Weights of a small transformer language model: MLP 1024 SwiGLU.
MLP neurons of a small language model. Each row is named by its layer, matrix (down: output weights) and neuron, and shows model dimensions 0-63. Each number is 128 + 24 x the weight over its row's rms, rounded and kept within 0 to 255. A neuron's up and down rows have the sign that makes its largest values positive.
After each neuron's rows, "fires before" lists the tokens most often just after its 100 highest values on Wikipedia text that the model never trained on. A number after a token or word is its count.

L2.down960 [137 131 110 111 108 126 157 110 156 131 131 145 137 138 133 118 104 137 169  96 132 141 155 165 114 143 105 137 137 108 127 131 122 156 164 115 103 119 115  89 143 149 110  96 128  90 174 140 157  70 135  81  84 118 169  71 127 143  98 136 127 110 116 116]
fires before: "-" 35, "\n" 12, "|" 8, " States" 4, "ations" 4, "s" 4

L4.down222 [ 94 128 117 129 138 133 104  96 170 155 128 113  76 140 141 182 106 158  91 136 134 126 139 131 141 115 137 108 146 146 122 122 137  94 127  98  92 115  94 105 156 138 100 150 104 114 159 133 143 142 175 103  82 123 115 122 125 130 146 108 146  90 185 145]
fires before: "\n" 40, "co" 5, "ea" 5, " " 4

L2.down238 [135 136 132 104  94 128 171 118 173 100  81 113 160 145 121 121 109 153 101 122 127 117 136 138 122 120 104 142 132 133 159  89 125 139 121 134 126 113 151 106 157 170 165 113 133 180 135 145 131 127 175  86  93  99 173 153 155 199 154  94 118 135 133 101]
fires before: "|" 66, "\n" 13, "-" 13

L2.down403 [136 121 118 135 116 156  95 129 120 149 159 111 108 109 130 136 124 163 139 167 121 139 127 151 161 132 168  92 161 115 146 106 102 150 132 156  88 130  91 131 136  72 130 122 127 149 138 131 144 136 155 136 155 148 116 103  90 128 124 120 124 121 132 137]
fires before: "\n" 35, " In" 7, " He" 5, " She" 4

L2.down317 [148 142 109 153 161 107 132 167  92 148 124 137 108 133 191 130 136 112 158 138 134  90  95 108 146 125 116 153 148 168 120 101 134 171 119 136 105 127 124 113 194 121 139 161  87 117 137 161 157 122 133 170 168 147 127 153 132 126  92 144 136 135 134 148]
fires before: "th" 28, "d" 12, " 2" 7, " 1" 6, "ver" 6, "s" 4

L7.down356 [131  84 125 109 174 138 105 138 102 159 128 139 122  81 152 116 155 106 129 149 134  83 126 111 117 109 155 111 161 141 141 128  93 168 108 184 118 140 107 146 163 123 142 121 114 129 119 106 113 106 101  96 119 107 179 122 125 118 154  90 108 139  85 128]
fires before: ":" 29, "y" 9, " (" 5, ")" 4, "I" 4

L7.down627 [126 106 126 130 124  96 105 138 126 150 115 131 117 120 150 133  86 123 187 118 100 110 134 116 166 159  65 145 127  97 114 156 129 185 119 116 107 130 121 114 154 155 141  88 100 119 117  94 130 119 115 177 106  84 132 138 147 121 132 141 146 131 120 117]
fires before: "e" 17, "es" 13, "il" 9, "ed" 8, "ted" 8, "ing" 5

L7.down625 [147 110 137 126 105 104 132 178 150 124 171 105 116 126 142 125 131 133 117 120 127 127 103  88 122 130 125 136 114 130 155 118 151 140 122 105 121 136 145 136 145 147 157 159 138 155 136 184 143 198 149 117 113  97 136 113 133 200 134 169 103 130 124 105]
fires before: "\n" 94

L2.down141 [ 52 154 106 146 137 118 136 154 124 124 140 113 150 120 125 130 129 125 131 143 142 148 119 143 171 142 125 128 105 108 108 146 112  84 145 178 134 117  90 132 134 169 139  59 112 139 111 168 140 128 100 144  78 117 132 147 136 170 125 111  76 146 141  97]
fires before: "\n" 31, "---|---|---|---|" 17, "es" 11, "ep" 8, "-" 7, "or" 7

L4.down822 [127 114 119 142 116 123 112 110 135 149 118  75 103 124  91  95 114 132 112 100 107 133 142 134 167 130 156 133 101 136 108 144  89 175 153 168 127 109 141  90 143 158 110 135 159 125 178 143 167  76  92 102 126 125 116  98 135 159 142 122 140  90 139 115]
fires before: "\n" 57, " " 8, " January" 4, " E" 4, "f" 4

L4.down350 [101 171  95 139 170 120 131 162 132 103 144 107 174 143 136 128 166  90 123 105 103 126 117 142 102 122 111 127 160 145  78 141 132  84 149 162 112 134 155 122 144  93 101 147 150 158 138 145 149 150  79 107 149 123 151 166 112 122 129 148 166 154 146 132]
fires before: "er" 12, "y" 9, "ri" 9, " School" 8, "ed" 6, "e" 6

L2.down679 [110 160 151 101 133 145 136 141  96 152 100 153 158 118 149 127 116 140 112 141 141 118  89 147 159 141 119 179 106 140 118 133 113 121 130 147  86 129 112 116 107 142 109 150 109 102 142 128 133 110 120 103  87 110 111 111 142 150 127 136 159 148 145 103]
fires before: "-" 40, "\n" 28, "---|---|---|---|" 16, ":" 10

L2.down93 [115  81 121 140 112 116 134 157  92 102 138 117 174 133 125  80 145 116 122 128  90 154 127 101 110 128 141 151 106  89 128 124 124 119 101 140 144 136 109 101 124  87 105  93  92 127 131 102 133 160 137 135 139 157 147 118 141 172 111 145 176 126 107  82]
fires before: "\n" 49, "-" 27, " |" 5, "|" 4

L4.down556 [165 113  93 135 137 102 136 108 124 112 100 125 209 179 133 127 168 145 106 132 129 126 117 162 132  96 126 125 137 150 140 107 123 163 144 155 145 102 153  57 125 151 123 155 129 117 109 154 150 177 144 159 138 179 180 130 131 135 143  70 146 133 106 113]
fires before: "\n" 76, "st" 14

L4.down595 [145 136 105 121  75 131 154 128 171 104 106  92 151 191 161 106  84 101 142 136 164 123 184 116 119 102 187  97 108 148  65  94 112 109 166 122 136 135  93 129 159 134 132 168 127 132 187 165 131 142 158 100 115 124 115 133 126 161 110 123  85 122 131 109]
fires before: "\n" 52, "-" 14, "age" 5, " The" 4

L9.down295 [ 89 104 145 146 134 105 164  99 108 125 118 159 169 138 113 143 129 167 126 186 133 135 128 109 117 103 124 125 176  90 134 131 137 147 123  97 149 141 140 156 133 148  96 121 142 166 141  89  87  94 107 134 130 145  92 149 112 137 126  95 122 147 160 131]
fires before: "th" 41, "ed" 20, "y" 15

L6.down163 [175 175 128 155  94  99  91 140 155 155 149  91  90 105 127 175 114 122 164 116 102  97 133 121  94 165 170 150 130  99 152 111  89 168 121 114 142  97  93 117 146 132 116 139 120  98 114 123 155 111 108 116 120 155 151 121 114 126  80 153 138  80  77 163]
fires before: " |" 29, "N" 7, "ing" 6, "ist" 5, " of" 4, "d" 4

L7.down608 [139 105 136 132 179 137 135  64 159 109 108 129 126 124 140 124  87  86 134  98 126 129 104 142 134 108 154 135 108 173 116 178 137 140 103 115 125 110 118 136 138 137 134 113 136 136 129 141  93  90 154 116 133 133 146 115 105 123 161 139  98 142 168  96]
fires before: "." 32, "," 24, "\n" 10, " in" 6, " and" 4

L4.down287 [124 142 165  99 118 147  94 105  55 165 123 115 171 117 125 108 109 128 139  88 114 190 135 141 130  88 131 129 143 157 141 118 150 109 112 145 120 147 146 119 141 166 149  95 138 143 135 140 126 140 127 103 131 182 116  78 110 156 133 106 112 105 126 124]
fires before: "|" 27, "-" 15, "|---|---|" 10, " 19" 4, " the" 4

L2.down572 [131 157 150 127 162 151 125 142 159 118 135 121 144 107 114 101 103 186 109 158 165 144 114 108 129 142 135 150 107 123 154 139 169 132 135 113 127 109 139  90 132 122 141 137 128 129 111 135  96 152 112 122 103 136 114 111 135 120 143 119 135 123 120 122]
fires before: " |" 42, "." 26, ";" 9

L2.down459 [146 121 198 125  82 130  94 103 123 128 114 126 160 106 112 130 134 145 116  75 157 176 107 122 129 144 103  76 140 133 126 125 113 158 130 103 118 114 124 130 143 129 134  96 169 121 157 181 156  89 107 144 110 115 125 113 125 152 113 120 131 170 126 120]
fires before: "\n" 79, "A" 4

L7.down1000 [126 141 111 116 126 124 126  29 169  93 116 133 119 145 148 143 118 125 157 145 160 137 122 186 105  75 128 145 131 148 148 130 105 108 164 104 100 131 146 112 161 124 107  99 105 112 156 129 125  98 169 100 121 120 133 154 147 132 122 163  77 116 105 144]
fires before: "==" 41, "===" 16, "The" 7, "A" 7

L5.down112 [ 81  54 125  95 167 108 127 198 131  98 127 109 133 112 120 106 141 138 120 106 139 124  94 136 122  90 146 176 141 177 113 140 126 128 162 125 124 143 132  98 112 149  96 138 129 156 119 154 138 108 151 120  98  94 104 161 104 157  96 122 162 139 160 153]
fires before: "al" 20, "d" 17, "er" 11, "ed" 9, "th" 4

L7.down679 [133 115 159 137 143 104 102  59 119 126 101 148 107 179 139  86 143  80 123 130 147 148 167 123 130 117 148 107 133 115 104 133 116  75  80  71 102 151  61  90 180 128  96 119  87 111 145 130 140 107 113 127 151 131 140 183 128 143 135 127 172 119 137 103]
fires before: "\n" 66, "ed" 4

L2.down639 [ 86 138 137 119 105 131 123 113  85  94 119  97 113 136 158  88 101 129 105 119 130 105 119 152 111 122  94 142 135  94 129  76 163 124 132 152 122 180 132 128 138 100 109 129  33 107 114 117 127 143 128 179 141 145  76 125  95 121 135 156 142 123 107 107]
fires before: " States" 27, " to" 13, " by" 6, " /" 5

L2.down925 [ 96 138 126 116 138 105 132 117 174 148 146  88  98 135 117 140  97 133 143 109 160 112 100 150 138 155 162 126 158  96 103 113  98 119 118 113 153 144 120  84 160 137  98 124 127 124  85 108 104 106 129 142 162 143  69  83 127  68 105 122 151  95 158 133]
fires before: " |" 56, "N" 8

L7.down735 [160 133 128 140  93 110 125 157 102 113 166  94 165 164 167  89 124 190 133 124 160 114 123 131 150 103 115 121 110 113 176 174 192 131 118 112 126 139 106 155 134 116 151  90 158  81 124 128 132 121  99  89 139 148 161  87 163 129 149 108 127 136 137 107]
fires before: "-" 33, "|" 9, " |" 8, "|---|---|" 7, " \"" 4

L9.down152 [104  99  69 104  99 116 134 120 108 153 169 176  87 157 149 125 130 136 143 143 151  89 121  98 146  89 121 140 105 101  83 102  97 115 121 143 114 123 157 141 183 146 138 149 130 149 137 113 153 148 114 126 136 139 181 132 119 147 108 157 119 116 133 121]
fires before: "ed" 35, "ment" 8, "un" 7, "ation" 5, "or" 5

L4.down362 [ 99 136 112 153  80 113 121 169 103 124 148  81 169 168 143 136 168 130 111 105 122 110 135 126 132 135 166 117 160 139 171 142 147 118 121 135  84 126 136 127  61 129 152 162  85 135 143 169 115 141 164 107  95 107 152 102 112 146 165 157 102 138 121  97]
fires before: "\n" 96

L4.down606 [126 161 102  91 147 106 172 134 121 102 149 134  86 129 168 148 125 124 103 159 133 131 128 118 100 175 147 111 142 129 107 136 134 109 133 141 141 147 113 115 137 122 153 141 158 119 162 162 140 105 116  85 117 203 138 101 123 119 110 119 104 104 104  87]
fires before: " in" 20, " on" 17, " a" 15, " the" 7, " by" 6

L7.down125 [113 122  92 160 109 119 130 127 107 103  88 122 147  78  85  96  90 120 152 127 105 141  72 152 145 145 123 105 130 128 164 113 163 164 184 116 113 130 145 137 178 127 147 113  78  94 107 137 174 145 138 122 114  83 151 146 110 155 155 154  96 141 150  99]
fires before: "\n" 92, "s" 5

L7.down907 [144 157 125 162 129  98 132 144 103 146 156 142  88 139 124 119 147 129 139 142 105 155 105 121 182 122 134  63 134 164 154 156 116 137 138 172 119 155 137 168 139 119 129 118 109 118 126 128 140 120 129  81  92 114 159 127 135 103 148 117 115 142 153  99]
fires before: " |" 19, "%" 13, " (" 12, ")" 6, "\n" 6

L2.down166 [126 134 165 135 101 116 106 102  93 128 145  93 129 139 126 162 199 128 136 137 137 114 111  82  68 109  98 113 155 100 137 114 106 126 129 128 137 156 126 164 126 148 144  99 124 165 131 129  85  88 151  95 124 148  89 120 120 107 135 125 132 134 141 146]
fires before: "|" 40, "\n" 37, "-" 8

L2.down696 [130  95 139  88 112 171 128 114 130  99 111 113  82  71 122 123 134 136 135 166 159 155 141 147 114 167 163 145 113 155 120 164 139 132 146 109 166 123 109 108 148 141 125 125 163 133 163 138  86 149 113 139 113 151  95 117 131  99 168  84 117 111 116 152]
fires before: "|" 49, "-" 39, "\n" 9

L4.down612 [117 116 136 129 160 146 132 147 132 153 135 131 105  97 136  88 104 128 177 162 116 138  97 134 122 126 133  95 118 131 134 134 141 147 124 109  95 109 138 142 166 131 138 115 153 101  92 126 111 124 138 102 117  96 133  87 116  95 149 138 141 108 169 155]
fires before: "le" 14, "lo" 12, "er" 12, "or" 11, "ic" 8, "t" 7

L2.down310 [115 149 140 130 118 110 121 101 101 137 147 142 162 160 135 164 142 155 115 106 146 109 170 201 140 136 146 132 128 136 118 120 105  92 123 124 133 133 151 128 148 134 140 127 120 117 169 111 125 164 109  99 126 146 119 143 139 117  68  89 115 123  78 130]
fires before: " |" 29, "." 20, "," 6, "\n" 6, " " 5, "%" 4

L2.down607 [118  96 119 158 135 137 140 134 135 102 135 109 148 126  99  92 136 115 117 139 120 169 108 129 155  84 133 135 157 123  85 145 155  73  85 122 145  88 123 110 126 124  90 127 133 105 141 118 131 114 153 165 137 130 125 143  98 126 112 142 150 108 112 148]
fires before: "==" 33, " |" 10, "===" 9, "\n" 7, "In" 5, "|" 4

L4.down265 [101 142 141 122 113 144 151 101 141 146  96 143 148  93 123 143 108 114 165  87 120 145 118 137 130 134 128 124 112 159 143 119 135 160 138 120 135 135 111 180 117 104 128 115 108 163 122 123 143  87 159 131 166 183 144  77 133 108 119 131 124 156 164 126]
fires before: "\n" 47, ":" 10, " " 5, "ly" 4

L7.down371 [145 111 128 144 147 131 153 147 121 126 120  98 166  99 138 157 106 143 113 138  89 176 151 136 175 125  98 173 113 134 135 123 130 133 102  97 102 130 132  90 143 114 121 133 161 102 142 134 100 181 136 172 103 146 127 121 118 142 139 107 147 125 138  97]
fires before: "," 68, "." 6, "s" 4, " to" 4

L2.down946 [108  88 107  98 136 125 134  60 120 114 113 146 134 117 128 100  98 136 119  78 190 141 144 139 154 123 149 139 109 161 115 125 124 148 131 133  84 105 115  95 157 123 107  83 124 149 150 118 128 132 111 118 171 101 113  92 119 123 151  88 123 136 159 118]
fires before: "==" 28, "===" 12, "The" 11, "A" 5, "In" 5, "S" 5

L9.down693 [119 122 111 105  79 184 106 115 101 125 175 168 108 166 156 130 137  96 122 161 115 162 149 143 133 149 153  90 144 106 136 127  98  86  91 156 127 125 140 104 138 134 125 121 138 152 159 140 168 153 103 154 110 105  99 153 111 122 145 126 146 122  78  94]
fires before: "\n" 46, "==" 8, "or" 4, " life" 4, " of" 4

L7.down258 [108 137 133 173 137 149 117 143 157 126 120 113 112  96 147 130 106 142 116  98 142 131  95  99 154 123 122 130 112 124 119 157 136 109 118 118 140 120 104 107 148 158  93 111 109 125 117 144 135 154  98 163 117 117 128 127 143  92 108 181 131 112 113 137]
fires before: "\n" 20, "\"" 16, " The" 15, " He" 6

L2.down176 [138 134  91 161 192 129 126 146 119 123 138  97 187 115 148 122 124 128 147 126 139 127 121 125 168  94 121 138 139 133 149  88  98 123  89 168 123 135 109 110 136 139 165 121 117  99 136 155 146 134 148 168 162 135 131 115  95 138 118 133 139 174 107  95]
fires before: "\n" 28, " The" 16, "==" 8, "The" 6, "===" 4

L2.down11 [108 126 116 126 136 174 120 155 101  97 142 113 177 138 105 147 122 106 114 129  97 117 122 116 114 111  66 136 137  83 143 146 113 165 169 154 104 127 144 107 130 155 110 131 152 150 118 114 113 108 115 109  89  86 129 116 110 141  97  88 105 168 137 159]
fires before: " of" 30, "ic" 13, "ner" 10, "y" 7, " to" 6, "al" 5

L5.down411 [130 105 140 161 108 152 174 161 103 114  81  97 111 144 144 108 115 112 122 111 130 145 147 132 117 111 114  97 114 127 124 143 106 128 106 121 140 125 119 161 143 143 141 149 137 128 152 135 107 139 136 118 138 163 115  91 110 117 111 161 129 102 128 172]
fires before: "\n" 36, " The" 16, " It" 5, " In" 4

L2.down854 [128 195 124  91 145 104 126 138 158  85 126 173 168 142 154 148  65 139 109 107 116 153 143 150 147  72 111 129 121 163 133 172 133 176 147 117 125 138 163 120 151 145 102 142 196 130 120 115 143  87 134 110 125 162 163 164 123 106 129 123 114 152 154 113]
fires before: "," 36, "." 15, " |" 12, "\n" 7, "–20" 4, ")." 4

L9.down413 [130 118  92 127 119 118 121 130 135 120 103 151 151  98 145  99 131 162 130 117 141 172 115 161 155 100 112 147 131 106 113 170 140 173 100 127 127 123 147 123 131 164 119  99  95 142 170 166 162 160 139 112 139 143 136 131 120 130 155 121 154 142 157 117]
fires before: "ed" 43, " to" 5, "ing" 5

L4.down737 [101 118 148 139 135 132 174 109 112 127 110  68 112 111 151 142 140  99 121 156 137 161 117  90 143 133  79 150 154 185 106 120 131 128 125 108 152 104 132  86 128 111  95 137 204 133 142 124  98 182 175 112  93 163 144 129 150 115 148 153 130 105 133 135]
fires before: "th" 30, " 2" 7, "g" 6, "ver" 6, "d" 5, " 1" 5

L7.down99 [129 122 124 114 132 121 123  61 117 131 106 146  92 129  96 129 126 160 161 114 130 111 134 175 117 136 107 121 122 130 145 156  93 119 141 119 129 110 140  83 117 156 123 133 140  84 146 168 167 129 128  82 107 136 135 109 134 115 132 116 161 122 142  87]
fires before: "===" 20, "The" 9, "==" 9, "-" 8, "H" 6, "P" 5

L2.down6 [160 131 106 134 124 119 141 124 108 138 166 157 134 120 187 118 110 140 162 139 125 150 154 177 116 127 150 125 134 102 113 152 163 130 126 163 107 103 151 123 112 182 106 112 153 128 118 123 160  77 119 131 154 100 139 123 157  98 126 128 117 158 109 130]
fires before: "|" 71, "\n" 15

L9.down903 [104 119 117 114 112 141 139 166 143 178 141 134 130 148 167 165 116 116 131 118 159 131 140  65 160  74 110 110 105  48 120 146 115 105 174 133 135 115 110  94  92 138 102 136 155 172 149 131  91 125 150 125 143 171 177 144 107 131 105 160 131 126 132 138]
fires before: "ed" 16, "ing" 10, "er" 8, "ition" 7, " to" 7, "ion" 6

L6.down862 [132 109 101 108 128 107 163 139 121 151 153 145 135 130 143 136 146 106 138 117 113 127 146 167 143 154 172 146 162 146 172 177 102  55 139  78 101 127 113 120 121 154 122 143 149 150 135 141 111 105 155 150 137 112 161 130 138 173 131  97 119 152 145 140]
fires before: "ed" 16, "n" 13, "ies" 10, "it" 6, "ing" 4, "ize" 4

L4.down753 [ 96 108 127 126 172 100 186 143 131 136 150 145 124 110 121 182 109 148 127  83 118 111 121 123 151  88  97 118 118 132 113 107 147 127 135 112 122 120 125 133 120 138 129 118  92 103 163 128 187 132 142 144 116 105 105 118 121 126 100 122 186 149  90 135]
fires before: "ro" 20, "od" 8, "th" 7, "ver" 6, "d" 6, "li" 4

L5.down1015 [140 148 127 126 130 134 139 180 129 163 124 105 119 124 129 143  92 113 151 116  97 104 122 168 121 160 141 189 122 101 175 135 101 106 100 122 118 108 110  78 110 111 129  87 143 115 165 119 105 125 105  96 123 134 128 149 166 110 167  96 116 136 145 179]
fires before: "b" 29, "ak" 10, "-" 10, "leg" 7

L7.down76 [116 165 140  97  88 128 145 125 152 122 101 143  99 116 113  81 146  99 104 152 104 150 107 117 119 138 116 107  72 120 107 141 114 126 117 193 158 118 134 110 127 162 157 105 141 144 121 129  69 175 135  92 146 188 145 145 101  89 117 130  88 150 129 171]
fires before: " the" 22, " he" 12, " it" 6, " a" 5, " that" 5

L2.down139 [127 155 119 158 135 152 116 161 106 155 164  93 146 132 136 104 135 156 107 125 110 148 127 150 145 154 110 129 138 151 103 131 159 160 147 131 112  99  82 102 179 135 126 125 111 166  93 111 129 147 158 110 129 140 121 139 138  74 136 106 131 123  92 164]
fires before: "\n" 71, "-" 20

L2.down313 [ 88 108 144 100 154 170 116 122 104  90 139 174 104 117 148 148 126 120 166 165 113 164 163 139 138 151 107 177 172 152 173 165 139 117 107 108 113 103  90 114 153 104 126 118 158 144 141 129 136 136 132 178 149 128 164 115 138 148 127 130 124 137 166 185]
fires before: " |" 51, ";" 31, "\n" 12

L7.down358 [107 134 154 101 118 130 187 124  95  97 130 172 120 102 113 122 129 100 119  77 112 127 138 132 120 153 129 147 113 137 119 134 169 117 130 124  63 102  98 142 120 177 114 154 171 125 120 120 127  93 172 141 156 137 138 100 131 147 144 165  80 100 107 165]
fires before: "ed" 26, " the" 15, "ing" 8, "°" 6, " a" 5

L2.down289 [102 108 139 150 102  93 136 123 115 104 142 154  99 148 140 126 132  99 114 108 131 133 185 150 161 140 135 141 119 151 114 150  98 145 136 148 145 132 151 131 104 120 109 152 184 123 129 111  88 170 138 122 127  93 164 166 105 133 121 162 124 106 108 138]
fires before: "\n" 32, " He" 5, " In" 5, " The" 4, " the" 4, "|" 4

L4.down468 [122 140 113 184  98 151 150 112 124 100 109 123 100 142  82  88 155  90 117  93 137 141 133 106 107 145 119 103 138 145 114 150 157 135 114 136 115 142 122 122 111 141 103 145 145 109 133 140 119 123 124 133 119 192 141 135 137 167 135 152 128 112 159 150]
fires before: "\n" 79, ":" 6

L2.down947 [103  93 100 148 125 127 136  83 148 159 140  93 167 135 120 138 155 136 179 130 145 123 132 159 126 148 121 145  77 116 129 101 155 103 158 125 108 106 182 117 131 141 110 115 127 109 100 139 149 121 111  70 139  89 170  93 103 119 116 138 149 149 145 103]
fires before: "==" 26, "\n" 23, "S" 7, "In" 5, "A" 4, "On" 4

L5.down1005 [122  70 153 145 127 122 133 162 139 112 119 146 127 111 189 156 139  94 123  78 150 135 141  86 121 175 105 144 140 131 156 179 151 139 110 155 153  80 168 160 131 162 130 123 124 131 146  98 120 138 138  89 125 115 120  78 175 151 144 126 142 132 131 132]
fires before: " 19" 18, "ing" 16, "ron" 7, "ric" 6, "ed" 6

L9.down825 [ 98 124 109 125 128 142 103 126 115  64  79 120 150 106 130 138 121 125 124  96 122 166  98 142 162 146 124 126 124 147 158 133 137 139 111 175 120 115 121  99 177 179 130 111 121 138 119 161 131  86 180 138 160 147 117  93 160 167 131 125 105  86 136 170]
fires before: "\n" 61, "-" 4, "The" 4, "A" 4

L6.down347 [166 103 132 151 117 111 157 166 114 121 113 164 128 132 158 103 116 146 112  74 120 162 141 143  90 154  83 152 120 156  99 165 150 113 139 126 157 127 128 137 110 119 108 119 146 190  88 133 148 106 118  73 148 121 117 177 148 119 120  91 130 162 125  97]
fires before: "s" 24, "," 11, "." 9, " of" 8, " later" 7

L9.down546 [141 149 118 141  79 171 114 101 174 122 130 132 155 122 127  94 155 141 161 110 142 109 152 155 111 116 127 103 144 105 114 115 130 108 136  57 145 120 148 124 143 102 130 158 114  77 143 125 122 119 149 110 108 157 142 135 137 146  98 106  77 110 124 146]
fires before: " |" 54, "." 10

L6.down822 [135 107 134 135 128  93 171  91  64 137 124 111 119 139 140 132 157 128 128 115 141 136 105 127 136 101 140 162 131 141 109 122 138 135 145 141 137 154 107 108 146 136 106 145 148  67 110  62 139 161 164 157 108 127 170 149 128 150  98 120 109 119 155  80]
fires before: "\n" 31, "f" 15, "s" 4, "al" 4

L7.down691 [147  98 118 129 117 133 104 165 140 158 161 170  97 138 148 141 129 129 120 158 135 173 135  83 126 122 163 130 133 134 145  99 128 123 107 126 139 128 127 120 161 157  61 127 129  76 112 136 139 176 147 151 105 151 110  86 117 112 172 134 168 122 171 130]
fires before: " |" 33, "." 11, "ze" 10, "rd" 4, " " 4

L2.down191 [195  97 121  99 107  98 121 103 146 128  78 134 116 136 159 101 111 144 123 156 114 158 155 118 122 126 127  87 137 105 124 126 115 130 184 133 136 104 143 120 117 153 122 140 161 121 134 120 135 125 135 107 122 117 115 103 126  97 120 119  95 123 109 119]
fires before: "-" 82, "\n" 17

L2.down103 [118 147 137 166  97 154 136 107 157 125 157 166 152 146 134 110 148 127 131 103 150 136 126 128  81 154 127 176 167 145 150  98 147 187 118 105 140 129 172 153 139 100 138 104 134 109 132 109 142 101 161 169 136 117 120 104 174 118 146 114 112 142 134  95]
fires before: "\n" 65

L4.down1015 [147 165 145 129 164 123 132 146 142 112 130 117 148 124 134 125 172 160 101 141 114 118 168 118 137  67  93 105 115 107 128 151 163 129 110 148 157 112 148  89 151 146  73 110 140 104 167 156 159 100 134 127 101 142 173 138 165 109 137  71 122 113 118 111]
fires before: "ed" 15, "rect" 12, "per" 8, "vision" 6, "p" 5, "ff" 5

L2.down891 [124 125 109 116 136 101 123 104 160 146 104 132 140 141 158 168 145 144 169 146 188 135 134 174 151  74 120  97 154  64 107 118 142 122 146 126 167 150 131 108 176 153 153 129 132  99 121  90 150 141 128 145 146 110 141 135 163 171 108 106 115 116 158 141]
fires before: " |" 40, "." 22, ")" 6, ";" 4

L6.down343 [164 169 126 174 121 144 181 114 110  91 132 108 164 109  95  73 120 103 168 115 128 153  81 113 106 142  91 118 119 155 158 120 132 127 122 134 118 124 100  91 141 175 150  87 173 138 164 164 142 134 132 124 105 179 141 101 116 124 124 144  66 115  96 103]
fires before: "\n" 100

L4.down413 [138 118 130 168 114 136 134 145 102 136 122 138 122 146 110 121 146 135 100 100  96 101 106 132  94  88 153 148 119 144 130 136 141  98 116 161  93 129 100 110 160 167 156 118 107 122 177 156 108  92 127 158 120 142 151 123 119 118  90 133 133 133 141 143]
fires before: "ed" 33, "ance" 18, "s" 11, "ing" 8, " Ro" 5

L9.down983 [146 159 111 136 134 144 122  10 149 129 150 147 102 139 135 126 105 126 175 114 124 107 100 161 133 115 146 133 120 119 162 130 112 160 148 158 116  99 156 128 163 170 138 115 110  81 140 152 168  82 161 104 125 190 146 129 144 160 150 164  88 159 123  97]
fires before: "==" 40, "The" 8, "===" 8, "A" 6, "In" 4, "F" 4

L2.down983 [174 136 118 114 165 147 171 139 119 150 124 105 155 166 164 108 156  83 102 110 113 125 113 125 121 131 110 162 135 111 117 118 156 139 153 110 127 134 139 110 112 118 110 191 100  96  85  98 129 165 137 104 112 155 139 154 130 152 118 129 189 176 100 124]
fires before: "th" 21, "ers" 8, "il" 7, " 2" 7, "ing" 6, " 1" 6

L2.down125 [169 157 153 130 131 142 159 166 128 104 180 186 157  74 120 140 110 156 163 146 121 136 107  78 185 140 112 101 143 157  92 143 154 125 158 112 135 140 124 117 130 135 133  98 116 120 122 142  88 152 132 146 122 153 151 130  82 127 144 118 132 109 121 130]
fires before: " |" 33, "." 16, ";" 13, ":" 5

L9.down141 [117 157  88 107 127 109 156 158 144 123 137 140 107 146 144 108 126 144 174 138 170 120 137 157 150 129 114 120 112 105  95  93 138 123  93 142 120 139 128 136 100 167 121 133 113 112 137 123 109  85 134 160 114  61 132 113 107 144 100 118 103 108 130 136]
fires before: "ted" 26, "ed" 13, "t" 9, "ting" 5, "d" 5

L7.down1003 [122 150 143 143 171 151 126 170 163 141 184 105 138 107 134  90 146 110 110 120 145  96  69 106 127 124 111 152 128 100 118 128 156 119 118 130 162 113 163 108 158 148 128 129 103 111 122 114 129 128 102 112 139  98 124 131 148 102 182 122 125  73 169 128]
fires before: "er" 31, "us" 15, "ical" 5, "ic" 5, "ol" 4

L6.down899 [ 84 106 166 121 134 115 122 129  69 107 109 127 147 165 154  99 114 117 162  87 161 150 151  69 137 114 100 137 161 124 157 126 126 133 159 127 122  93 113 141 129 136 113 133 108 154 117 150 102  61 128  74 101 132 174 129 161 141 136 124 128 148 103 143]
fires before: "ance" 20, "s" 19, "ed" 19, " to" 5, "r" 4, "ing" 4

L2.down275 [ 97 149 115 126 123 143 114  88  84 177 128 118 130 127 147 129 156 145  87 162 123 135 119 160 117 144 154 108 150 127 124 146 143 152  97 126  91 120 120  80 121 150 165 158 108 109 109 105 154 174 154 134 144 115 141 119  98 142 150 143 165 154 137 123]
fires before: "\n" 82, "-" 5